Part of a small language model's weights.
Architecture: rotary positions, tied embeddings, normalized queries and keys.
MLP neurons of a small language model. Each row is named by its layer, matrix (down: output weights) and neuron, and shows model dimensions 0-159. Each number is 500 + 25 x the weight over its row's rms, rounded and kept within 0 to 999. Numbers have three digits each. A neuron's up and down rows have the sign that makes its largest values positive.
A block is one neuron, or neurons of one layer that tend to fire together. After each block is what it responds to, as a language model described it from the Wikipedia text at the highest values.

L6.down217:514480515482489517522471508507520499478455475503500475528491528468507492552517528479477530469486480530498459506502526486478491498526485485441492512527490493517514484528515510506501522477505460525521545513553553488530511496561480512532485532520533491516514513497478443483508460516491500516496502466504505512492513512456528462475503502505534469515514519441458472483516504498491472460509518490467511502479532516466503491473488516515484468490491568499496479524495526461524494523491525
L6.down242:495491474511528522484475472466518505485492517502458528514498514502513517510475492507478523487483510508511456497478538446516486525471490483500471490480477519472488483554485526475517471532478489503519505470463472504459517505457491492431492487506501482494488512532510506502517465500486471415484505441471529484508499511493493501506520511449508514506526507517480501516506527515508501521567473559492507465544504495515506531504490463503520486494525531471522539515494441465523520520499512
L6.down251:516519488473507500485463527503535470448512465469471444514499548469494484455513497544474502468485507505506493478475476499538495496505510457499484545515466479544515525502453515488501503500474490488504511485474501518562470495496525555452498452503485518513474515471566489514490442521531545516520509499473510503540596495494507519517473497467504557489521498511467495516496489511532509508496534532550467487442489497466479470486471486508482449470535491489517490508485527487538505540502477
L6.down292:481508518476513500476509455482526480495503447519453474483473491483491522503502484547484522526513486527494453495506529493473457494505499493458491480476471518499514511497493496539485455494493516493469451505539516477497485525498492509542485495462467531475515490488466488526454480500471480503499503441488511463524530509500473499510541497481466518536471488524511509481521519510488515466505500540523536494461527502498509529514519493456494494503531505488487479501476467482530501451453537
L6.down450:507484494513450504453494519540499487508463523491455527543542507508524483452497508497545464504481486510459509479500461495441527469507520504455504510504527538525523510548509473492506475513549501520494483511499498522473477483482507542567536472496477456502525509503510492513455497551529531532515501494487465506518502497496508485488524479540490494472517469465484468515532544494523483520532504458484497527551486496511502506502525495510511477519504472499529517510533525533486489518538511
L6.down513:531492537461481524475489464468524515495487482479468512490517522512552499535468526486482518511529496517484502486460469446510503529499507498486503450461502504530512507498533480494492511491552522461530537480539467515467498437453500528494477492484517489478494562487439520513451465488456455522478519509489490539530505499490499493514535478505522483533514550458479519513476523526522467521496538494504553510509491441513515530529480507498521477509477495538468485497495490498500491480507505
L6.down564:527473533456463449518491557525513509495492458470499495513525502476505474558503513487492537534487455491509464502534501513538512509499505528488521530498486498444535526512465506449476495532498519484485496534516520459524473504462486510484500516537507506536521485521509507510540512498516486512507496496518485496555505515483529471500563495438496427484506446490498531489473517477499471496520504520513479538509519474477481494528502467467483538496559500563472503486516468500480508492529539
L6.down655:526498462511500498473514500560551482469544500473469479478437511480474520466471512495526532520507531468509484519475483529478519501486471467495484490522544506526512523490519489478520509489502493484454508520487466524395515509492484483489483505482479521468464467487494492502467489505462477525476501553480494503463538524466505517502520471517492474524447516494524495504472475496473487515511469490473515529488472515509523527489437479528453503500482474470469541463481498495475434485522471
L6.down715:454491504448521500498512468512514515412531527533506479531501507513482528513480503515482558494508501482491502499527500512435483491536444523472470461513487526523543561443507480464495505484537475529497513512505485498479451502504495493494509527479514514527460507488509498506495467495482507495526569487482513493493463530499472465537517512518477484453500500494481512540472542519529496500527484482500536526521530513505523542483511548520459511504481494460511524504428520519502495497449481
L6.down764:531465491476485478538507474488507528454506469492486518436531492487480518484527513512474543517476493483500541489517508535467501509514466526514527492476517556493502495490489508491509480503443447502494453486518515455458522484496520512466485491515452474500544497514491525494541521518489472486508495485492515510501461494522535505474478473475507467457466494481521500453523482463492493466488478520450484558510508503514487498588498470506474519527508538487520540513466520518498549557518492
L6.down800:495456497473477472495523539495495470475479510484518464525499522541504476473506488513537514464499535537509500485518508490511496523447493473494480493515490508480552533497481492544490437481483496448488459509526527499444448478484487483527502518489534522515520519516516505483548494532534496522517470516483523519504445440525539494510483518504472539496500465492484486536535483467514510509521498473510546521528500506478472521499523505486539491495505532533519492518459503512508506513483464
L6.down873:490490496560543515517468510528478482525495533493512478505498515495491525516521484517466487471521515515500554541507495449476476473505474506532498501516496539524477475519450484481477492518475479464480462455508511499472495487504508460487482487537496465502502509452535512501522486476492453498477489511503548504491479490496492494464457514495449526525517502519503524518475579485559475504471515471531542499491488458504495471508474474479522526487501539452484520486473529535530497478508530
L6.down981:488459520478509506511517476481504512477487490510509467510535495538470515515490511448500508502476444492506450463522551525462524490485479531467481486461509548516513503517492562463510484461485539498493510526508498498482483497434515504496487505507489516503499500470531486469462445499529480502490514504471536476541504487500482507500541478503502507501540514504509493456470479511527481549510497508499520490530466514449489485483512496476495455503482554516512475522507504513452465475454483
L6.down1020:467459454508524493482488491471507445443453514521539491466485547534492471510467546507505523487526491496498489515451509471511537524468514464524525499531499509505542514505495559476470478502520464484454485501498484489469509491504523530494545488475523483531514479492498528482456507522525494493489525475500531506516438502503472521492495507506506478480475494479480529502550497488486496527496515543524472476501536499524502452527466454515450507523489539542500438493507476491513493476474489
L6.down1053:506503517490519505548512511482509468552481501488483518510508528510565439534472508508475526500482475528456499489484502495469505532551464515477508513474478477457528445464522449527502509478512497503486475517545534488495498501539504496487525535471533502469479526505506466502490491497491477519529502473484492507549442523502528496462487510550490525535505504499508538491525493493489484458510508488514516508458440486483470474495522533535510493492495528479510476527452501498487524497489527
L6.down1182:518476460490512476499523482516502465489496510491478497510516435479473487482469522488495504520452522489470471568518458449488495477463468478486500479493504553513511508491526497489464494459511497497448508523466456460527538509470504500467452540535453485515466535502486505486504507507551530503500489458501498501501479521489516503480497507511523477492531511488496474477483514486495508496503490510537524460523471482508526478468496460472473499475453540536520516493495513488512470502481499
Description: Digits inside numbers

L4.down847:473494458498512487498535528500557534511495486496522487539482464515472474556508542502528522508521521520478520489507531515488535494475511455504492494500484520541509455398468524464464485521484498542488494517503528533509523501459518454544472493479476523488473482516491485508521480554484486525486475491504490538528535480501500517469497481494507502531494526513506521501469493481521493495479482500489514482488519525503515529466481497506549536534481501506508543504515538481487541478473523
Description: Copula after subject

L5.down72:495507496478514476501548459495558447445525467460484543431520483569489526504543541496437502437510528488490459498482513545491513508482506492471490472454493520461500518509508543457499482501506501505508481497497491516461490497500522466525520483461527555505540546487497531517469491517511474511483508495505496521500527487466487503490507468505562485457511498543529475511504471471501476465492491557554495496469501460486505472497528512503484538547500514500547477533461522477535498451519506
L5.down802:510480474489495486478522506443518480502541481517467470482491492484501449483513505505482496556494558485477467493525526530522495493494503482537484546519517534473482507437496468502541473455517522527499462487486455493437535515509480462494464491492468517525547504476518530519475478484439500489480511522446527490484472523473481516465528464508508478496480517499546472491510501533504506489493504500557552491497500517522503505512482502472495516524512491478502501524465506518510492531480479
L5.down889:488451532461483457508496536480465515506531500472515503511500487495545518522503475503498476487484491485468462533499494546495483535467496480528502506492517526465508562448513501469470530499474456489459497494534455468471497515478481453469499526491482509506507527469516505507482518468482480498489509499485524548476498445553534469441500476509482507537490490505455508489485496533449498521515492511544496531515536485514486513516505473462476503484504521495475490527480506475465486476489468
L5.down912:502539502447482506489495504492490532530561527531526493511478553483473451499497511526515545501524497509458514513520436535480508500523516504479459532475514520480512503436490476489507476512516506503494499478490485499466527498484504528512493486471503484503485484477491499527493494520504522523521540513516464473466478491514507501492525497485540488486436495526497479487478485536505477517518516512546549471488489539491494511463501497509496483536496546467505487512492510509460465544489480
Description: Quantity and number words

L4.down1117:477504520465488474497520514503479472476491486476454532503517508480499509486466508517535552544459543517476506455484464525514486490535493484450480470521483515488565516435477475494456532482523496537493506505494509488462508541488536522474500488503468477521505515487451525554516532521502471491494464508496516533482489490461512522534517461509490495531561502504477480525490479500466544499482543529547445481487495483488506493499497485531488486497510494485533486577491446459469497533459503
Description: Final pieces of numbers

L5.down252:507510491505498561521498508488491474529527472485478502496474540482506524515523513510447509478496509482518516521476426509456495484511508450548489508517527524460444512518505507485478519516538441537518503504512478478434522531475511474494503545481541519500512457506495496490490479514527468519528507516501488510533466503480496519469475494473482487503470499518510542479508532493457485484527527511529517535473538518541547475495497486462511495494487461467512493463495533511496495470489489
L5.down455:541521495487501462518527527494509504509462474485463492552448482528502479557498495479532469499512519527499525497445464519494475494486539516540495506514504528553493482526476534478491480519503485507527507488470485454502492574471496509522465486522453520539483482493518495453509521522498514493511481514457487532468462523488491541525508473488483498514471495524480550469503483551487483523503514498458480499470476525516547537526470511515509462482494531535535525525505469492506530485509499
L5.down638:528505516481481487502494534486508536495494469458466477523540505494534483553511512554502520495467530532507508493458509514526489482532539486511485490510531512488491468528530451467503514526484499474505472506503485498545532468496530474461506478529464501528484496533509505464539468520562467505509511504513483502506479515510492473515477551549527517492480471502536534476491504497435488578507509502494500539477529514486468492476550498524472543468448520496524503499529495532513522477502476
L5.down908:467476505483517501541486499539489520471507453497474511474494522481475465500453486529518476500523504534477497498505512509498483490536510453517493501545541501487469515487518485507515495524500467478502541486521525442500516483506524501506469461476528503523459509478525499486479509500473498507527502524566503448518519551472564505484518484514473481505509508492508502501520514529465500494540456459506482510514539489513542455526570507495545495527469545458469481512542516542512499494533456
Description: Main verb after subject

L5.down213:487513523503485477522539520464484486476524480491516479504510495506479526490474528530501482483474520537481515515520538533478535523496451515484524474483451467493488496485533493503535493540521504472548505479514559469435471541547520479526487500507509527505457496504463486498474473484464480520514510500485518505494511500480489502497512543555458436506484479483460520472523484502510468469515506500525457478484463507540461479521498507475459519506476484511562521466475514489552462493507464
L5.down439:471476527499504543464489453441529473495484515477476498521516487487512466505441495522485467507478532495472519489544489508494522430484520467502525529502495514478479515537474538487490475485511536502486545491516479489494471464515526531514479537499501513444568456501512498503475495463515505493489470484498495506448481469503499458452487538496455477466486506453534510505528486523503490461511484516462505481496470511537465474485536469531491460529490508514520493523490483509493506563441509
L5.down649:479491518507515512461495499462554511503489501515470463513509496442498529522500550539481510544499507479525515513451532485514500487474449507506493502501522486526487470484503531497517524465505483542502526456449518501537470482511529512482484542496490503490509485514502533527456478511522483503454471492442570434501462525508542480515519541513512516499513469506497523493515466510452531509460491478508520545510475518538503489487486446496430477519511524461474479529522493492506541508494547
L5.down792:501496471473489481476503452504511484477454516486498531515511513478508536531543501512538555522524530558517463526503490518505537524535499491496481482480501510517507509526486491512503487479489477514510494480522500491536538493521528488546509489501514503489460498484493467509449502469499477483517513469463518470474516516546533496472520491489511481522495486532514482482457493545473461506466497471480467471449538515457475502516488494474464519526527462420508437461464499486549558491485510
Description: Money amount digits

L4.down951:462470497510483475476517507484495485509482427493491481472490522458544500490493511561482535508464475536492485513509498488462507543513494481505477538480495466492509494485517522491472487429499436519544530467488491506520479508535487510448530516510493483510517484483478514501487521494492551446511530479456493505489471515486472474484504506537520522520502512511500527482486519537489563482514442514475454450551520507547496500499524503489477533485483516480526487520514498491516525495472539
Description: Digits after decimal point

L6.down127:516478473538520477521530503511518486506543501512441512462523485503498468497485530468502491522489518511506507491514518460472448511517530518476500559460476504518486477504549463479543503517460518560500497502478469478447510513533512450497474504508500501502471445508517487515450524525492482532462482515510487499551527480488444536486470455553480496531516492468484510475507499511516503472505486470489511515469486484490503527450509488531477473504449457504495482535471507511500520517468512
L6.down249:516475514484480529518444475445487484537503474453487488474471486503507471510474502469516481519516528505448481477470477554500512490451511498510515510470502510503478451530491513484509500466490479533538479475473502495528498493502483450523454450489490485490487486445484459500475525504496480466503514503506494528510507469457525530490507515536497528527490545491484513463494462498471441499529495500503438482512526530515495505471514523513491524483488456478494520545517507474431527469519453
L6.down363:509479534472520464490508527507505512495509502521463462506495466480520501516477477520470468516497488500539488524530529525539499520461492481497473513523464468499494468521469496464503494498511489517515481514501456478517498502534502480487507467438509542496517503525494485461499512497534504464510483520489511489495558460520499468520525504459492476483520460483476477500472562488493526522505544495465512498492468500496482516513534506456542509484500532534493459535483531505512527525493538
L6.down442:484517459499514516507496505501500523461510486513514494521501444507520468516530525529540523502474518551527485519510521508485476505497509508523483526485460511519489480505499517468516493511447487509507490489516484491485496510497531504498521507504522513520506480478480466519481461557489500508499535491475512464536464534432460519534498519522525476534506510483485527484457531523516505523496480491484506510502455472472509507543492449468464535483419487532488516526469500525508546498523546
L6.down581:505496494464477508482467471480467496469471486478467488497503505527514530458505462547533507497431484539517490505504525501510479490495491496492462463501505482517498524494483516521483506518483467485508515470500481461510478458502498505509505455554489521522468494475504563453509480564496506508463518525473483522505509534524492554510446465497475486489477486499563521500496526518515457539497489503491512507501507539512516515479452503480526510483536461524499449536534478507521513453504499
L6.down661:502495481507508493496518497481457505475495498528524554487443509474497504480501523528519510512496472483484474466520555495470478507535514516484506512519481488510519464506481496463477515552493518528522496532531482514529501514524476507508471472505516502485528506514494521516538553502561525510502504497467509487553514502554521503509487486538481521499514477517472500492490493465540521509534500505503480492517543475478460498495540465523563512491490514509510472495496530473540508487495510
L6.down740:500508555510475488504521486495505519509519532486485468505462493466512503519481522522478495496447529511524566451537527490543534513535511505527503498458506470471523484517486471464489529541521505523502469485533509480414474508477520527512514488521538465469538483537546436505503533571483473462464539515539516531511502512482510514487527539494513542484490471516525487508512511498492464473473509513527467516485545534521498474493485485505539483485488481480541506515534500507459479581494513
L6.down927:483485509489492542512487512491452504513520501456531450522498513544486487502490495478522505486469499510521464475485532541486518501470511476534502505486489458530485523530552478514494508481479500504494476467475487529542493496499525489489528507517490508544490505482490489544488506515511488502470509505523482501521503502554497481510471492491488499515514461500510519509534472509487544505531501486457524475476485491495487515502488506508526537467483503469518510469529497523505488505529520
L6.down975:487507505529514525478467519499496498490504500491456482547495475516505475496544506530512477490487518502505509495474494546533552504550497521486530462503502497486519480518474507519531528528535475511508515538485450497509525479459501498481523486502465499527512510477494533493448431516516479485487551488498488530447514512489455480531527478519486535539507538499490551497517521493490511489446505490473491521526487505456448508485486506534483509503519484536489490506519450466544516532468447
L6.down1048:478538470527486513522531516506475512499500475462492510506514481514503484483530501517505464488532495553474537534492474480528474511509491520482512486516468461470490515498532496479490535551463480512475548508512508486473476469491443458526509508458517525536495501473498517470499488505509505527519495503503502484512474490540489490491506469500549473525476496465520516532508507513459500497504464525470484490502587478515510565492538516519499509488480489487538498471525512497522490517489481
L6.down1064:487475502486522491509505513487532489573485539487520535496482510478503500543487499506509550503520525565453468537461518507511473519478536514493517506484492526512449492457498485523493485506525461507495500477513497510487527479474530498503472512486498524517509481539462498504529498556520481508497489515472531499512448544543496497548493491481556491465489478464469504501478528476504557459476493535506489476460534470526512494507544493493472509546486468486498445487520463511491501451521478
L6.down1068:504500473519516496520532501493475449485518524487484515445469513510426505522497525533495491487495508455500561457472533535478480522500491491473480495495479481508432530510514515482485483550491452505508488470469505475475559490500513490485496459529493497495549497487478498479499512482509490514439527476473528515502502485515509498572454462470490510502537498513504482500500515505501463445482483496527489465496526484549532511508469502485463532489481512533488507455533452538505472487503463
L6.down1117:467434492492510474509523510510520523509486476504495486482449515462503482506547506483527536520507464518520539445462515522475461488503468492522499505480538488508490510527476507540503495501447486506477516508526488517467504493489495520528505490491511516487516505520509520510465500528530448494476484523471499507487437500486462478554499502524485502451467435476486507484481457473474518527495474472495501549500464539475464502531505483496530479507485474482530497525507556485473517458514529
L6.down1153:494514492493485498539531510520526495487551497469503464464543492519533492484509516530538452464480520537513449488519476537541508473528504509523484555529498499499469485517525524493484547455467472515485487535475491446560480488524486478526483465478514505543502495486518508511508499489527526502499555498499512529542485461506474504497510500554498500520460477468491484533524507487500457516541505467483495505512520523460529524519536476506542491506487507520510506493519496539502498501472517
L6.down1168:513495479497445501513505492519482464493500511491535474503530467500487501521486486524498543496488491510499440537469450520522559525540482497469490512486497521502478555493490518505539515495489482532507524455503474458519548494500500550477535488519485542516490534507476515447473527506494479509487518535513505487490498440476527513505462530536448486520482494456482497479492519542508482490539500511489495491505498476490484514490492516484472530457518491496515501495518469436490506446482483
L6.down1237:479475441515496493532492549522490470508550490490498506509545503492490478542507479503461512477482490489530516481546519516482507449490536476475531505525523511498449503525482538453521530513456515512508495534527524518516526475502515500457417487491501518482469480515461465488529486497480504514496505479463507492481508506472447503502498515511495528488462550546497515523502548486511515536520535509468460502521482503519479483489484494552490476515508535517460458523521557546475472514485484
Description: Copula after subject

L6.down82:524492495545552534502520487557494520526478454506525479526498474516495519522510495490455509500487539511488521491497499530464517490499540466502511509491531479520502503481461538450503536518541538500521486517538457496505487511473487487445486507522492481463525516511525518525470463461483485498544488465456507466497507517516498533532491488478480539489457470507478516504511514505480508524470520525527502471543502525492522518483499510508476453467456514516506507502520491527497480506510475
L6.down171:498538460535487469465459516492496463524518508537447535542481526463474451504517550493498463520487554463498512470563505534479509476471473504527474448522511467478515480490485494512530504533512448525493536459470454548513506472533494487485513460472545482467477471517470481510487553524508523499508526466502517485464529521474478502457518541488531488480436552475507499493510501474518513497499524476480495489565489472522506496575506468526485496493516534495476533521465522529525478510491477
L6.down316:499458552483523487530521455527494527535480481518482493513457496474492462538497480518486473510500544503510519477507506500472479498442500535557543507500520508511474517519511508531511497521466475517464491471524472495506520531503506474533472520499500478517503512501565491462472479478494482506512535482526526489456496490491498501487488479472487466525505501460520479517444494494493499495502497499445473501497532521535488500511517487503497493492514466489457520494503480538490525531520490
L6.down552:491479468510505513451442464492490513517552507466505508453520504511449510512550474545519506494482473457512489502496521514456520504476518527490475501475498517530544513498487500497543496474519483511497506504492462533529482516495525514490537492462535495518473486517533515529527453500508486470484484463465550470502488537488518495505536494504468483483475506502498530491490463522493514482542505477518513508544517529531493491522454543483428505482467470505499463517495462509530511464470514
L6.down617:518460484489490531456515523506536533510479516496486531505497519489487490488507515536513518489462471465498499505455476489489535496481537496492516534531507493502510502517492502487481515491562512503498518503516494534543529483482495491503506475501467484492470530522532479496500482480426508455520468457522491474481477478522538505532469549516450494489497496506527490502505520523514469490514464481482494489486489464530446527521514486492497468508532460538492501464495499467532554484483532
L6.down746:493504495457546504537502491479539464508588544514491525478551506529453524495491487451478516509498479500476465500510498488512472472475501546502517489481492487518471473523490452463543548486526466498490495505485532533531485550503478515509453513526488511478477464523503471518556504527525455475479523469478508440531476544519492505478547527515510498531511501512517486525531519520509476517473535495496564487502491531487503498496502523466504513523541507467492507512494543502507553480513539
L6.down766:487496485517463522522498508543518546476468495501503497506505504470463501479468507528486518526477524481498508531486505491524492527490472488496483532518453519508526491480482535462445527498558485500502516503520528493552492486494532501490458515503482439476467467458503503488474446503512496488520466496455525473443481529478457534497529518535465516494534429492497499511527531539528533513480524499540527467494486465564486562511475525507537482498510554485514531509501506496540508526471513
L6.down901:493508535489466482462529518512529487481485490495511506503509491518548508520474520468497472533504464480529536475468525478502567500475477504479523512478476498497465500496512545514496509530452463491534454498492516511451485511483482512513529482527502467437485452515503475470463512469494480428489515506508456488515489469492539522502508488510496499488474495524473486516497505484528476504470483530552459438531458504506443518459484517516502503500523496504507503516569522497534489471505521
L6.down904:476438476465527491517498500466522524481492499502473501520471452489484528478502510502520486545535511508547510483466511539478513496502481514476509517458521474490476500487479515498512516508496511502468526462499517513481478504550500429510454523499511459501480535494543485516473525454488473542472529524467498531463544495524535463513516509503477501491513474582500496493480544547453526514500513477512517472508482504520479516508485501477493495460535498516493524505494474540482515465524483
L6.down1070:511505466525507491535500478477471515465522510486539508517516469469485502525503516542502517540524466504484453521493514499472492519472510472526519493551515524482479499508483472514483527482494497514531496516485487476492464456529484443504509459462523460479516503496475495535532496472508502483484512499563532515499494521505456504490491524473515496508526516505512500489526510479489516500553525485499498489534530464516440508504494514521504509487493520509541528521511531478492475525498485
L6.down1073:465476513498472508536499539513461514486503493466492499513496509543481463533492480506485533497467498449552484521522526464500532543499503437507511453465500509499531509502491532475507533510546492529472509508491514508542530503498493491461548559503519478489448469509480455512497519539487504501540498458481518506522531503518485496500555487488520482513514513491514513477433527476500514514516529472484482512512503498496542482510469557511531506510465490463487499503537511468531538514538543
L6.down1092:487483480471469501448498488513537481516484519511482503508482513520471458494543472508462511469464505550519482523494494467513557511469447442502477537505497548481529529551516499537494515538478482454482568506523484451529508473527525466500513503488541467511487452508477491496512502506493494489505481550505484453509516549511479471498514480508535483509511540451489492484489528489459492490519446466534459500472511523482470456506525518493508513495491505457548471508489533511503498496477498
L6.down1108:547486488489511534495512519453494481530495508490468491481532502503484516511513503489495482535502495481521477485479530478527508525535520515503497516512459517540474535430509510449479517522542512475518470441477487517525496516499469527496499523504472510541498506490487531458492513512499485440499460460492530512512504499499485482513504523542536478513490497521470473512526535526461457481490541533455464573481499468470517505483497494522508494462450481517497479480520552505488503440448482
L6.down1109:500472477516482461489509547470444531515510525514455485530543495484467480512520480513526489520473507479501456480498453519541500533445483496500461495468497506516524506490453507524479465479497528510515488515481508515490479495449547507466520514490515484441503512506456465578489561442454525504476463505477513546490528510467507485497523523506519496527485478518456500510527517543512505521456529524528497573490478493440479521486539503521476480501523510518520506526494483484479494509473531
L6.down1148:544493558522490483538436484508512455482520507493501542501529520515491528518479505507484501453479489482495502503480510514530520560509484499477517556475513477484531495544534519469506450512488482487493492526497523499497482508493472521468520561527506515518558525511447516521507502497512491511483479476488492483525474548460545532524494475508533495502499528490516476524530504517508504498488522471498500571519528512518508498466467513518521473498485505494497469495509495559509465520457516
L6.down1225:510510480514477517519501481440512502515545485485498472489548515477521498525478551538494534508489448526494528487487521552493499520488487516490516521482486484485470545487485484494566504477450457515501475452490489485517524503541528509516552498482518506454455508508517515526507525527517473516491500486489503502510453542488507551471507517523525472474528486516465508513510504500499512530481498499521525521502488517527534448472498500496507516486547545483463530473467479473469526462502493
Description: Numeric digits in coordinates